config.yaml
n_kv_head: 1
norm_eps: 1e-05
rope_fraction: 1.0
qk_norm: false
attn_scale: 0.125
bias: "none"
optimizer: "adamw"
grad_clip: 2.0
train_tokens: 171900000
MLP neurons of a small language model. Each row is named by its layer, matrix (gate and up: input weights) and neuron, and shows model dimensions 0-63. Each number is 50 + 10 x the weight over its row's rms, rounded and kept within 0 to 99. A neuron's up and down rows have the sign that makes its largest values positive.
A block is one neuron, or neurons of one layer that tend to fire together. Before each block is what it responds to, as a language model described it from the Wikipedia text at the highest values.

Final piece of past participles, usually passive after was/is/been/are, e.g. sold, cited, needed, completed, before by/in/to/as.
L4.gate186:64 48 35 46 42 28 38 42 63 38 56 30 63 56 48 54 64 70 53 55 32 52 32 71 45 64 28 62 67 53 37 71 50 70 41 47 43 51 71 56 51 38 45 55 38 46 37 59 45 54 58 31 50 29 54 35 28 36 47 30 45 49 48 55
L4.up186:31 41 33 49 45 46 54 41 44 61 43 35 46 38 49 49 62 48 49 50 43 64 43 52 72 35 55 55 53 63 60 48 53 59 52 45 43 62 67 65 48 51 20 48 55 40 55 58 52 52 35 53 58 36 60 63 29 54 51 68 49 69 52 60
L4.gate525:47 37 58 60 41 47 48 42 71 58 35 22 59 54 37 44 58 48 53 45 40 41 56 53 45 64 40 48 43 48 41 55 44 49 47 48 48 64 42 53 39 50 46 55 59 61 52 77 31 68 48 44 54 50 52 54 37 62 42 46 71 63 59 61
L4.up525:24 54 63 38 41 50 72 49 59 46 38 53 61 42 46 59 33 37 48 61 51 38 70 42 63 67 76 43 35 47 43 56 54 59 31 40 50 63 55 46 37 67 33 32 54 38 41 63 55 51 43 52 53 61 46 51 58 57 36 54 56 36 57 59
L4.gate577:40 38 55 44 40 39 52 49 50 48 62 48 57 44 58 60 74 45 46 57 44 62 47 36 39 52 41 59 56 44 33 63 60 47 36 53 51 62 41 46 55 36 38 60 39 42 61 47 73 56 53 46 44 45 59 42 56 56 61 50 62 48 61 32
L4.up577:44 56 54 45 69 52 48 50 59 75 49 33 35 43 67 60 48 53 43 51 42 47 60 54 50 50 61 42 63 47 57 47 58 54 57 58 64 47 65 52 28 63 28 58 46 39 43 69 39 49 44 48 55 43 35 51 37 48 57 35 62 54 29 55
L4.gate753:49 68 34 41 53 46 60 47 33 70 57 33 57 43 61 47 61 51 50 72 40 56 45 51 49 49 59 46 61 58 73 56 28 40 55 48 41 50 42 59 38 38 34 47 58 37 47 54 46 67 47 36 58 42 48 61 54 49 60 43 52 55 31 62
L4.up753:44 51 49 54 54 50 42 38 56 52 55 51 40 32 53 59 41 39 50 59 49 61 38 59 47 57 49 51 47 56 49 47 50 36 47 59 38 50 52 49 25 45 41 52 52 43 48 52 55 65 41 30 45 50 43 52 38 53 66 45 58 67 62 59

Mostly the words as and was in biographical and institutional prose, as in as well as, served as, was appointed, plus occasional be, being, during.
L5.gate583:49 57 65 55 38 62 37 60 55 45 50 28 59 62 59 51 32 49 54 38 30 56 71 46 70 51 49 44 39 48 70 57 55 55 66 44 37 66 67 52 60 44 43 61 39 63 37 35 56 30 55 40 54 71 40 56 48 36 50 54 58 38 55 42
L5.up583:59 50 46 37 49 52 57 48 48 31 63 58 45 66 38 56 36 43 64 34 55 44 63 45 57 54 41 55 50 58 62 37 65 60 47 60 42 53 61 46 53 45 64 68 57 58 55 40 44 30 45 54 62 66 44 53 44 55 37 44 72 36 53 33

The word right after is, was, are or were and just before the predicate, mostly not, also adverb-ending pieces (originally, usually, quite) and participles.
L4.gate38:50 39 52 63 42 51 47 57 58 64 43 44 37 48 62 47 38 53 54 69 49 49 38 56 56 65 35 40 31 59 75 61 47 34 45 42 28 54 54 56 31 36 29 46 46 45 49 69 53 67 44 48 43 33 55 59 46 56 60 60 47 59 53 59
L4.up38:43 41 48 64 40 64 57 38 51 53 52 30 58 52 42 57 66 42 63 54 56 58 43 49 46 59 36 61 47 47 64 37 36 52 43 43 62 65 39 56 45 41 44 61 40 45 68 63 53 55 48 54 43 52 36 48 59 57 44 59 45 38 55 48
L4.gate168:38 36 57 53 45 48 46 57 54 62 51 26 57 57 39 55 37 47 50 46 47 57 43 62 72 57 45 53 49 45 48 38 45 47 58 50 53 52 73 53 26 48 39 54 34 34 38 64 54 46 41 47 43 51 44 52 45 36 30 60 49 50 38 41
L4.up168:46 38 58 48 51 58 62 46 65 74 39 51 46 55 38 63 59 64 48 54 49 55 36 65 44 63 66 52 62 42 56 37 48 56 40 64 54 58 52 55 38 60 49 48 37 49 49 56 39 46 46 36 43 45 46 52 37 34 51 65 34 69 49 45
L4.gate309:60 51 54 31 49 36 48 38 27 50 47 46 68 50 47 45 68 59 42 49 48 47 38 56 54 52 47 56 59 57 34 37 68 59 69 60 50 54 41 52 47 43 46 46 49 52 49 57 46 59 51 29 51 43 53 59 60 40 57 66 51 51 55 47
L4.up309:36 55 55 44 43 48 59 49 34 40 39 31 59 51 70 61 56 44 40 73 43 76 51 58 53 53 51 63 46 44 58 37 52 37 47 47 43 62 49 52 32 50 50 41 51 42 37 37 54 61 65 31 54 64 49 50 58 49 45 43 48 48 56 76
L4.gate822:31 58 83 41 45 40 50 43 53 58 52 44 42 38 54 49 55 22 46 51 51 51 51 43 68 56 60 60 43 46 41 35 43 33 46 47 47 56 61 50 37 47 52 43 38 47 57 42 51 45 59 41 54 57 49 62 56 45 61 32 53 60 51 53
L4.up822:51 33 59 45 54 52 63 42 43 42 50 48 51 46 32 39 55 64 43 34 36 56 28 64 44 34 47 51 46 65 63 42 59 47 48 49 49 43 47 51 33 49 62 37 49 62 65 48 64 49 57 31 40 64 48 62 65 54 63 58 56 56 63 42

Past participles after was/were/been in passive clauses, especially "released" for albums and singles, also presented, survived, held.
L5.gate580:52 42 59 56 49 53 48 58 46 47 52 38 46 44 53 57 52 70 26 57 22 38 51 53 62 55 61 66 49 46 49 52 36 41 48 50 41 44 63 60 45 61 54 47 44 37 33 70 67 63 52 34 44 36 61 29 58 38 49 58 74 54 53 60
L5.up580:50 41 37 53 34 46 63 48 47 42 45 36 52 56 56 55 43 69 50 68 42 35 61 55 58 46 50 37 63 48 48 45 47 41 60 37 66 43 60 63 32 41 50 53 60 46 46 53 61 69 44 46 53 29 37 46 57 50 42 58 61 44 52 61

Past participles and verbs (often the last piece, e.g. -ed) that complete a predicate right before a preposition or adverb: was ordered back, took place on, was held there.
L7.gate1:45 64 43 46 46 61 39 57 57 59 57 53 43 44 68 66 43 41 44 51 41 52 49 61 65 58 48 53 51 53 64 36 50 35 50 49 31 46 46 43 60 34 64 43 60 65 40 47 69 59 57 58 68 61 44 43 66 42 48 61 72 48 33 67
L7.up1:53 50 39 39 54 61 46 64 49 39 44 52 53 51 54 43 51 43 52 27 57 47 54 56 60 58 55 55 46 46 34 46 63 31 46 54 46 53 52 47 36 50 59 51 42 43 45 44 46 53 49 52 51 64 52 47 35 35 50 29 63 74 37 63
L7.gate46:45 41 51 46 48 46 64 46 52 49 47 53 38 43 50 63 50 48 65 35 35 60 33 44 51 48 33 33 41 61 48 28 55 52 45 45 48 44 62 42 36 67 64 49 61 60 67 65 36 52 44 57 47 50 58 48 56 38 31 73 63 65 68 42
L7.up46:51 49 45 60 40 37 49 58 58 53 51 44 68 42 52 55 55 54 58 44 55 48 55 36 61 57 62 32 47 52 36 44 47 67 32 43 43 37 65 53 47 68 60 35 67 57 56 64 51 56 61 49 44 37 51 39 40 53 35 68 59 41 64 56
L7.gate52:42 41 56 42 60 26 46 54 45 57 49 46 59 41 50 54 44 59 39 49 44 64 53 48 35 64 61 40 54 36 57 43 42 36 56 52 58 48 54 52 55 41 48 43 60 49 51 48 43 49 59 49 52 58 36 32 38 61 53 53 84 58 58 52
L7.up52:39 51 53 65 64 48 46 58 40 36 53 70 51 34 50 52 34 48 44 47 62 63 68 50 48 56 58 47 69 53 41 55 37 59 49 57 52 58 58 53 48 34 44 53 47 37 50 61 41 52 54 40 49 61 41 57 61 59 41 39 55 60 75 38
L7.gate134:42 62 48 52 70 39 61 38 38 53 46 63 67 34 51 58 57 59 52 27 44 44 28 33 54 46 55 62 37 53 58 49 47 58 50 66 36 44 74 50 39 51 48 33 49 54 41 45 63 43 33 58 56 50 43 44 58 66 55 78 43 61 53 53
L7.up134:46 58 65 47 51 41 38 48 39 60 49 68 67 41 54 70 38 66 54 50 49 45 47 32 67 41 61 52 49 67 67 55 30 51 55 62 71 64 68 49 45 41 61 32 59 44 28 42 37 49 25 55 59 51 40 42 60 53 46 61 55 62 63 57
L7.gate176:48 63 52 58 62 60 48 44 56 54 48 56 63 46 39 48 44 42 49 42 64 54 35 53 51 62 54 49 43 45 64 51 31 38 25 43 43 80 38 35 48 55 44 58 56 49 51 63 44 75 42 54 59 32 38 52 47 57 44 56 72 53 49 45
L7.up176:48 48 65 50 41 54 59 47 60 48 50 54 67 52 72 66 46 34 39 41 42 50 64 53 58 56 41 51 70 37 43 46 61 28 57 27 68 53 38 45 42 50 30 61 29 41 39 50 38 70 65 67 57 62 34 44 64 62 48 45 42 72 48 40
L7.gate194:32 66 47 63 55 47 47 31 56 54 60 36 32 40 57 54 57 49 58 55 60 48 63 48 64 50 43 48 42 57 39 54 47 57 42 65 62 35 67 29 77 47 37 40 47 30 45 34 48 56 58 55 58 38 52 53 52 55 31 43 62 48 41 52
L7.up194:68 59 55 66 50 49 52 51 54 53 47 35 38 56 47 55 60 63 62 49 49 53 35 48 56 53 52 56 51 34 56 47 46 53 31 59 41 60 58 48 79 54 36 35 40 36 59 36 56 46 45 47 54 54 40 67 46 53 47 34 54 54 48 64
L7.gate284:61 58 56 61 69 63 43 48 39 44 57 51 57 41 34 54 41 52 55 56 48 46 73 39 66 69 47 46 45 55 39 57 59 69 51 66 36 38 50 32 65 56 60 52 39 48 34 57 41 55 56 50 60 47 66 49 54 49 48 58 41 52 66 39
L7.up284:71 51 50 54 60 45 41 49 56 79 42 38 58 51 43 56 58 37 35 56 50 57 71 59 59 62 33 45 64 57 45 60 33 44 53 42 41 52 47 58 62 38 55 46 56 50 47 61 53 58 43 53 58 37 43 65 31 53 54 50 74 62 71 45
L7.gate316:43 56 56 30 50 48 50 57 69 45 49 39 49 36 50 40 55 61 45 52 42 48 38 44 67 59 46 30 47 42 51 58 44 37 40 84 40 30 58 46 49 42 39 51 45 66 66 43 56 64 57 55 46 55 79 38 40 46 51 57 44 62 52 62
L7.up316:64 54 51 31 43 57 29 58 34 60 49 39 45 39 50 47 57 57 50 52 46 38 35 45 34 39 55 53 59 46 54 52 54 32 61 58 41 43 54 56 50 55 48 52 51 66 62 41 46 60 41 52 54 63 47 39 65 50 57 64 68 55 53 47
L7.gate394:59 65 40 39 52 35 39 41 49 68 45 42 64 69 34 34 43 50 21 44 42 64 47 57 45 39 58 46 43 44 47 42 32 48 57 61 44 64 46 47 55 52 52 36 52 60 56 28 56 47 64 57 59 46 56 64 46 48 64 62 45 57 50 37
L7.up394:72 59 39 42 43 44 33 45 51 35 43 55 52 56 57 57 48 54 46 52 51 44 40 58 54 35 52 56 41 65 46 34 37 32 54 60 66 65 60 31 45 48 53 32 56 58 50 47 42 58 34 55 43 47 54 54 36 50 59 46 51 54 38 63
L7.gate413:74 59 50 46 55 30 36 40 50 29 56 44 46 47 39 68 60 39 39 62 70 57 44 62 57 50 65 59 74 48 62 63 53 35 35 63 38 62 62 39 57 42 29 47 61 48 51 49 64 54 43 40 54 61 52 52 37 57 34 53 54 51 55 45
L7.up413:54 60 51 46 52 54 50 62 67 37 53 41 49 43 60 48 54 52 42 47 52 61 62 68 59 51 56 47 63 71 51 38 46 49 49 54 45 51 55 41 47 43 46 37 53 47 41 57 53 65 49 59 44 45 52 58 53 51 46 47 50 60 66 60
L7.gate444:52 59 56 53 57 45 43 56 40 47 53 46 58 43 37 60 64 47 30 57 54 56 34 70 55 59 52 43 58 50 64 53 59 55 25 43 44 54 47 43 56 39 44 41 65 53 51 53 47 60 29 38 43 39 46 31 62 52 66 55 66 49 53 50
L7.up444:62 35 38 56 48 49 38 42 34 45 52 36 42 46 50 62 45 52 52 62 49 57 62 57 68 56 52 44 59 61 64 48 41 48 53 43 58 47 58 73 50 42 43 51 49 62 49 63 56 64 47 42 53 65 50 44 59 48 59 50 55 68 50 48
L7.gate489:61 47 71 41 59 38 44 46 50 41 59 33 47 56 46 49 53 52 43 47 50 54 37 61 65 56 52 59 57 48 49 26 59 36 54 60 52 39 68 62 50 42 34 54 44 56 57 51 56 44 43 55 56 60 41 64 40 41 57 66 61 68 41 58
L7.up489:44 45 44 54 61 55 51 59 59 44 48 48 59 45 46 53 62 36 61 56 60 59 48 43 66 63 55 46 56 79 42 46 64 36 48 55 48 41 66 53 52 54 47 59 56 56 56 59 44 56 28 43 42 46 33 54 54 46 37 63 48 69 42 61
L7.gate651:60 42 65 50 76 57 44 40 69 61 49 36 51 67 58 71 56 49 47 69 49 58 50 62 55 70 33 69 44 43 57 47 46 49 80 50 42 35 44 52 40 55 42 36 56 45 39 63 39 58 61 44 41 44 35 54 64 51 33 52 60 67 56 59
L7.up651:46 50 31 51 52 61 39 48 35 43 53 55 40 52 63 51 42 57 48 60 54 46 47 39 37 46 49 51 65 59 66 44 50 67 43 47 49 60 41 39 51 32 64 36 43 44 51 50 39 44 58 32 65 56 58 58 34 71 56 42 36 40 44 46
L7.gate676:34 35 44 47 42 47 48 51 40 41 55 35 57 58 51 57 61 58 32 72 50 56 55 62 56 60 50 41 54 46 49 50 61 67 56 58 45 47 56 40 42 52 40 54 54 64 43 64 38 63 58 78 55 79 44 61 55 53 60 63 55 52 46 40
L7.up676:64 49 50 48 47 59 36 69 53 48 58 31 32 67 48 56 66 38 55 42 57 57 41 48 59 62 60 47 60 60 46 59 74 61 49 47 61 57 41 63 48 54 48 48 64 58 60 62 55 58 48 41 45 69 41 39 44 58 47 39 27 65 44 55
L7.gate722:57 54 51 40 48 68 29 50 55 48 46 54 47 50 62 51 55 56 57 41 61 47 37 45 69 69 57 54 65 51 47 45 54 41 49 54 44 56 53 42 59 55 55 49 52 44 58 53 59 54 43 71 28 52 45 59 45 61 41 45 48 47 51 42
L7.up722:50 59 40 44 42 46 43 56 63 43 52 52 54 52 72 49 45 62 62 41 46 55 70 29 62 62 56 44 66 60 36 56 55 56 67 55 31 33 49 41 74 41 63 41 49 40 41 54 50 67 54 69 39 44 48 45 57 63 40 28 56 50 60 45
L7.gate800:60 51 44 62 65 47 39 50 41 62 61 36 54 39 45 64 66 57 48 46 53 56 50 53 51 53 48 37 43 45 46 46 38 33 32 40 61 66 67 59 34 45 65 58 58 63 48 61 63 57 40 43 63 45 42 48 55 47 71 56 42 65 47 74
L7.up800:48 56 53 57 52 44 27 61 41 56 53 47 41 53 44 40 45 49 49 52 33 52 55 53 58 58 50 58 64 65 44 70 53 49 61 55 37 49 55 74 60 52 47 44 61 39 40 57 45 60 51 41 59 46 41 55 49 56 62 52 61 62 45 48

The word "as" (also "was", "is") introducing a role or title, mostly in biographies: "served as president", "seen as Reyhan", "is a unit".
L7.gate70:51 51 42 58 35 48 53 59 57 55 61 39 60 47 47 39 46 52 60 57 38 43 40 48 47 51 43 44 40 48 38 46 58 36 39 68 33 57 63 38 63 39 41 60 65 63 63 48 44 71 54 53 50 53 44 27 49 64 40 38 67 66 48 32
L7.up70:35 49 55 34 49 46 46 48 45 61 30 59 52 48 54 61 37 23 48 34 60 40 53 48 56 52 64 46 55 43 72 54 57 46 68 50 53 35 46 66 62 46 53 52 49 60 50 56 49 61 41 47 39 50 33 60 50 39 68 42 44 48 56 46
L7.gate109:41 48 37 42 48 33 43 38 73 51 42 50 46 41 29 62 71 55 42 57 48 51 42 51 28 64 59 45 45 57 63 46 59 52 73 31 69 54 44 59 61 44 48 47 46 52 46 52 57 52 34 46 62 60 51 53 52 45 51 32 58 52 44 47
L7.up109:31 46 38 40 59 50 49 65 45 57 52 49 45 43 36 61 53 53 44 47 49 43 50 65 55 77 60 52 46 43 60 38 53 35 50 40 51 66 57 51 44 66 56 62 40 50 54 44 54 51 46 35 54 45 45 27 39 35 65 59 44 68 40 37
L7.gate239:55 45 49 65 60 46 40 29 55 41 35 58 54 50 48 45 42 59 52 43 50 54 37 51 51 45 20 31 60 54 69 65 41 58 41 44 35 43 42 44 38 59 57 47 53 55 44 77 65 60 54 44 55 62 61 48 34 54 52 52 52 48 45 52
L7.up239:45 51 39 57 45 52 53 40 68 44 42 39 33 31 55 36 34 64 44 56 51 57 46 53 56 44 43 45 50 60 53 53 54 29 39 45 46 38 57 42 48 46 50 54 46 57 64 51 37 43 55 52 48 50 45 56 40 65 48 47 45 40 36 63
L7.gate270:49 75 38 29 45 38 50 33 48 68 62 50 54 47 45 51 53 49 46 40 68 49 65 55 46 73 59 43 66 60 68 45 45 26 41 34 51 51 40 56 54 48 54 44 61 62 49 57 50 61 73 29 55 41 42 41 43 47 65 45 77 50 48 49
L7.up270:46 49 40 63 29 55 69 48 61 56 54 52 57 43 55 53 53 46 67 53 56 56 50 47 62 37 38 52 35 46 58 45 55 40 63 51 54 53 62 40 58 47 40 55 56 46 56 59 45 34 40 35 50 41 66 42 40 49 35 58 44 38 53 35
L7.gate286:70 40 55 50 36 60 41 54 44 42 56 34 42 59 36 36 63 65 57 55 61 54 36 51 69 30 54 64 56 40 72 53 34 59 34 46 43 50 55 52 40 45 52 47 35 44 50 45 36 57 46 55 43 39 59 67 59 38 33 47 48 34 47 43
L7.up286:52 51 62 63 34 59 49 51 64 42 62 51 50 63 49 54 47 40 47 60 24 49 45 59 62 40 47 51 52 38 47 66 64 60 43 42 37 44 56 46 44 43 42 51 40 38 27 45 42 57 55 53 61 43 59 45 43 57 48 46 54 50 55 44
L7.gate290:31 52 64 41 69 37 62 27 52 47 48 55 32 57 48 70 55 46 38 33 57 41 42 41 53 53 49 57 27 26 46 44 60 47 37 55 37 61 57 53 77 67 41 57 43 51 54 35 53 48 42 42 46 49 54 47 48 53 54 68 39 52 61 66
L7.up290:47 54 48 52 37 32 39 61 51 51 46 53 44 76 36 54 42 45 45 34 37 49 55 57 66 36 47 30 50 38 46 54 49 48 29 60 53 32 47 61 48 64 43 42 49 53 52 54 44 69 54 46 54 42 52 60 29 49 43 50 46 61 55 53
L7.gate336:51 50 53 39 50 55 40 39 37 58 71 63 41 46 49 49 46 59 54 40 39 45 28 54 55 55 62 65 53 66 62 38 59 53 54 46 65 51 47 68 63 44 47 65 52 57 40 39 40 47 53 53 56 83 53 40 48 50 55 54 46 51 54 51
L7.up336:44 33 61 65 30 52 27 44 67 61 66 51 38 57 54 63 49 49 43 44 51 54 43 59 57 51 60 40 60 52 69 60 45 54 47 39 63 41 45 71 50 49 63 70 33 40 45 51 63 54 42 51 43 55 54 37 38 50 47 52 49 40 57 55
L7.gate421:45 60 47 48 51 37 62 55 46 45 46 39 62 50 65 67 62 46 56 41 54 44 29 60 59 55 65 43 41 53 55 55 58 59 47 70 35 54 51 54 54 68 47 50 66 46 44 57 37 32 49 46 44 65 45 61 60 46 53 45 49 40 52 40
L7.up421:43 63 42 60 42 51 53 47 64 62 46 45 48 58 64 61 44 48 46 51 48 51 42 55 62 56 42 69 52 53 59 44 54 65 44 75 39 50 61 48 47 50 29 57 41 64 50 47 35 34 27 48 46 61 44 47 36 65 64 42 47 52 46 66
L7.gate506:50 25 36 52 55 44 31 46 60 51 43 41 49 40 49 66 50 42 44 55 49 55 50 49 44 57 56 47 43 35 66 64 54 51 53 54 50 52 50 46 30 46 44 52 49 37 44 50 39 45 53 52 53 51 44 52 50 62 38 46 42 33 42 54
L7.up506:51 41 32 59 42 51 52 39 36 53 44 26 50 42 36 63 49 58 56 53 56 52 63 54 55 50 51 43 43 53 41 56 60 55 54 46 47 64 51 38 51 58 49 60 48 61 59 70 32 43 57 52 46 47 42 60 48 57 39 48 39 52 74 51
L7.gate521:42 55 53 56 46 47 58 37 39 66 57 38 51 54 54 57 74 39 60 33 46 40 38 38 55 54 54 45 28 47 50 55 57 40 46 47 31 51 45 50 53 61 39 61 56 69 47 40 47 52 37 64 59 66 52 65 59 65 54 57 42 37 44 58
L7.up521:38 49 67 62 50 56 45 54 61 45 40 43 56 52 50 49 60 41 53 41 42 40 33 51 53 50 52 56 27 51 48 63 62 31 24 59 39 67 42 40 42 72 52 58 46 53 46 47 40 44 57 64 63 62 51 38 40 46 48 60 29 58 49 54
L7.gate543:56 60 44 65 48 50 33 36 48 53 59 44 45 61 43 60 66 56 52 35 34 42 44 58 56 43 50 48 36 42 51 52 46 53 44 65 20 32 51 47 67 57 59 50 51 56 56 36 44 60 45 51 62 52 60 51 47 30 41 50 50 43 54 41
L7.up543:54 46 39 57 66 61 43 55 53 54 56 53 43 55 48 67 50 42 55 41 34 37 37 53 61 50 55 51 48 36 51 42 54 52 32 63 37 49 50 42 49 61 42 66 66 53 65 38 34 41 51 53 56 68 50 48 59 55 43 46 51 54 39 45
L7.gate564:36 61 42 61 40 29 39 56 55 47 67 47 51 31 47 65 35 61 69 53 58 62 33 38 46 45 57 50 58 54 57 50 46 61 47 61 41 44 60 49 46 36 39 56 33 43 47 67 40 54 36 58 47 45 66 36 58 66 49 63 60 31 52 23
L7.up564:38 51 61 58 44 57 57 37 42 31 30 50 46 47 28 57 50 67 55 57 43 43 48 52 39 43 48 46 45 45 45 41 56 55 58 67 53 59 46 66 42 38 37 54 51 54 46 63 37 51 50 50 55 65 44 53 52 36 46 48 45 60 36 59
L7.gate590:65 51 36 51 55 58 35 31 26 43 53 46 54 42 52 48 63 58 36 30 27 62 36 49 40 47 32 37 58 41 46 52 55 51 58 34 56 37 71 49 54 61 49 46 67 49 58 64 52 26 53 37 53 46 55 53 43 38 63 62 50 49 63 51
L7.up590:58 42 47 57 66 51 39 50 35 48 65 45 55 41 62 46 42 53 57 48 60 53 52 52 45 33 36 62 52 44 39 57 58 42 58 32 60 48 58 49 37 75 59 41 58 55 47 66 42 35 55 38 44 48 55 50 54 61 62 51 37 60 44 36
L7.gate633:56 56 54 44 47 50 68 59 57 45 44 50 50 69 72 54 50 50 60 50 44 51 63 44 59 39 45 67 38 47 44 48 51 52 55 61 37 50 53 45 46 41 44 47 47 60 49 32 46 56 55 59 39 47 46 44 52 69 37 86 69 54 59 48
L7.up633:57 61 45 58 41 46 41 61 42 55 38 34 60 64 60 36 33 55 46 34 61 38 63 57 54 48 55 43 52 39 39 56 44 44 73 59 54 56 62 66 61 54 60 41 55 44 41 44 49 64 48 33 62 43 46 31 42 55 45 47 61 65 46 64
L7.gate658:45 40 57 35 47 51 36 43 31 43 52 58 53 42 42 31 48 49 35 44 58 49 48 50 45 53 44 45 55 62 61 50 42 53 60 44 53 50 42 40 37 48 56 80 56 53 37 46 54 38 54 55 56 58 58 57 53 45 73 47 58 62 46 35
L7.up658:38 55 49 51 36 44 44 42 28 36 52 68 52 48 54 28 56 54 58 51 59 39 43 46 40 59 51 50 51 60 70 45 53 57 46 28 51 69 52 47 55 46 50 64 48 38 47 60 47 41 51 47 71 49 55 48 55 40 64 55 38 62 57 32
L7.gate766:63 55 55 45 46 60 47 53 49 66 61 32 41 44 46 43 30 43 66 36 45 43 37 51 65 53 52 55 62 47 40 59 66 59 45 59 57 58 66 53 66 57 52 52 53 33 32 64 32 39 45 37 53 61 70 42 50 52 36 28 34 54 48 59
L7.up766:44 49 43 57 47 49 44 51 61 64 60 39 46 56 62 51 45 41 53 48 57 49 45 25 48 35 52 39 42 46 45 49 67 52 50 42 31 47 58 63 34 48 48 36 69 44 45 57 57 72 53 61 52 50 40 53 45 35 50 41 54 45 65 47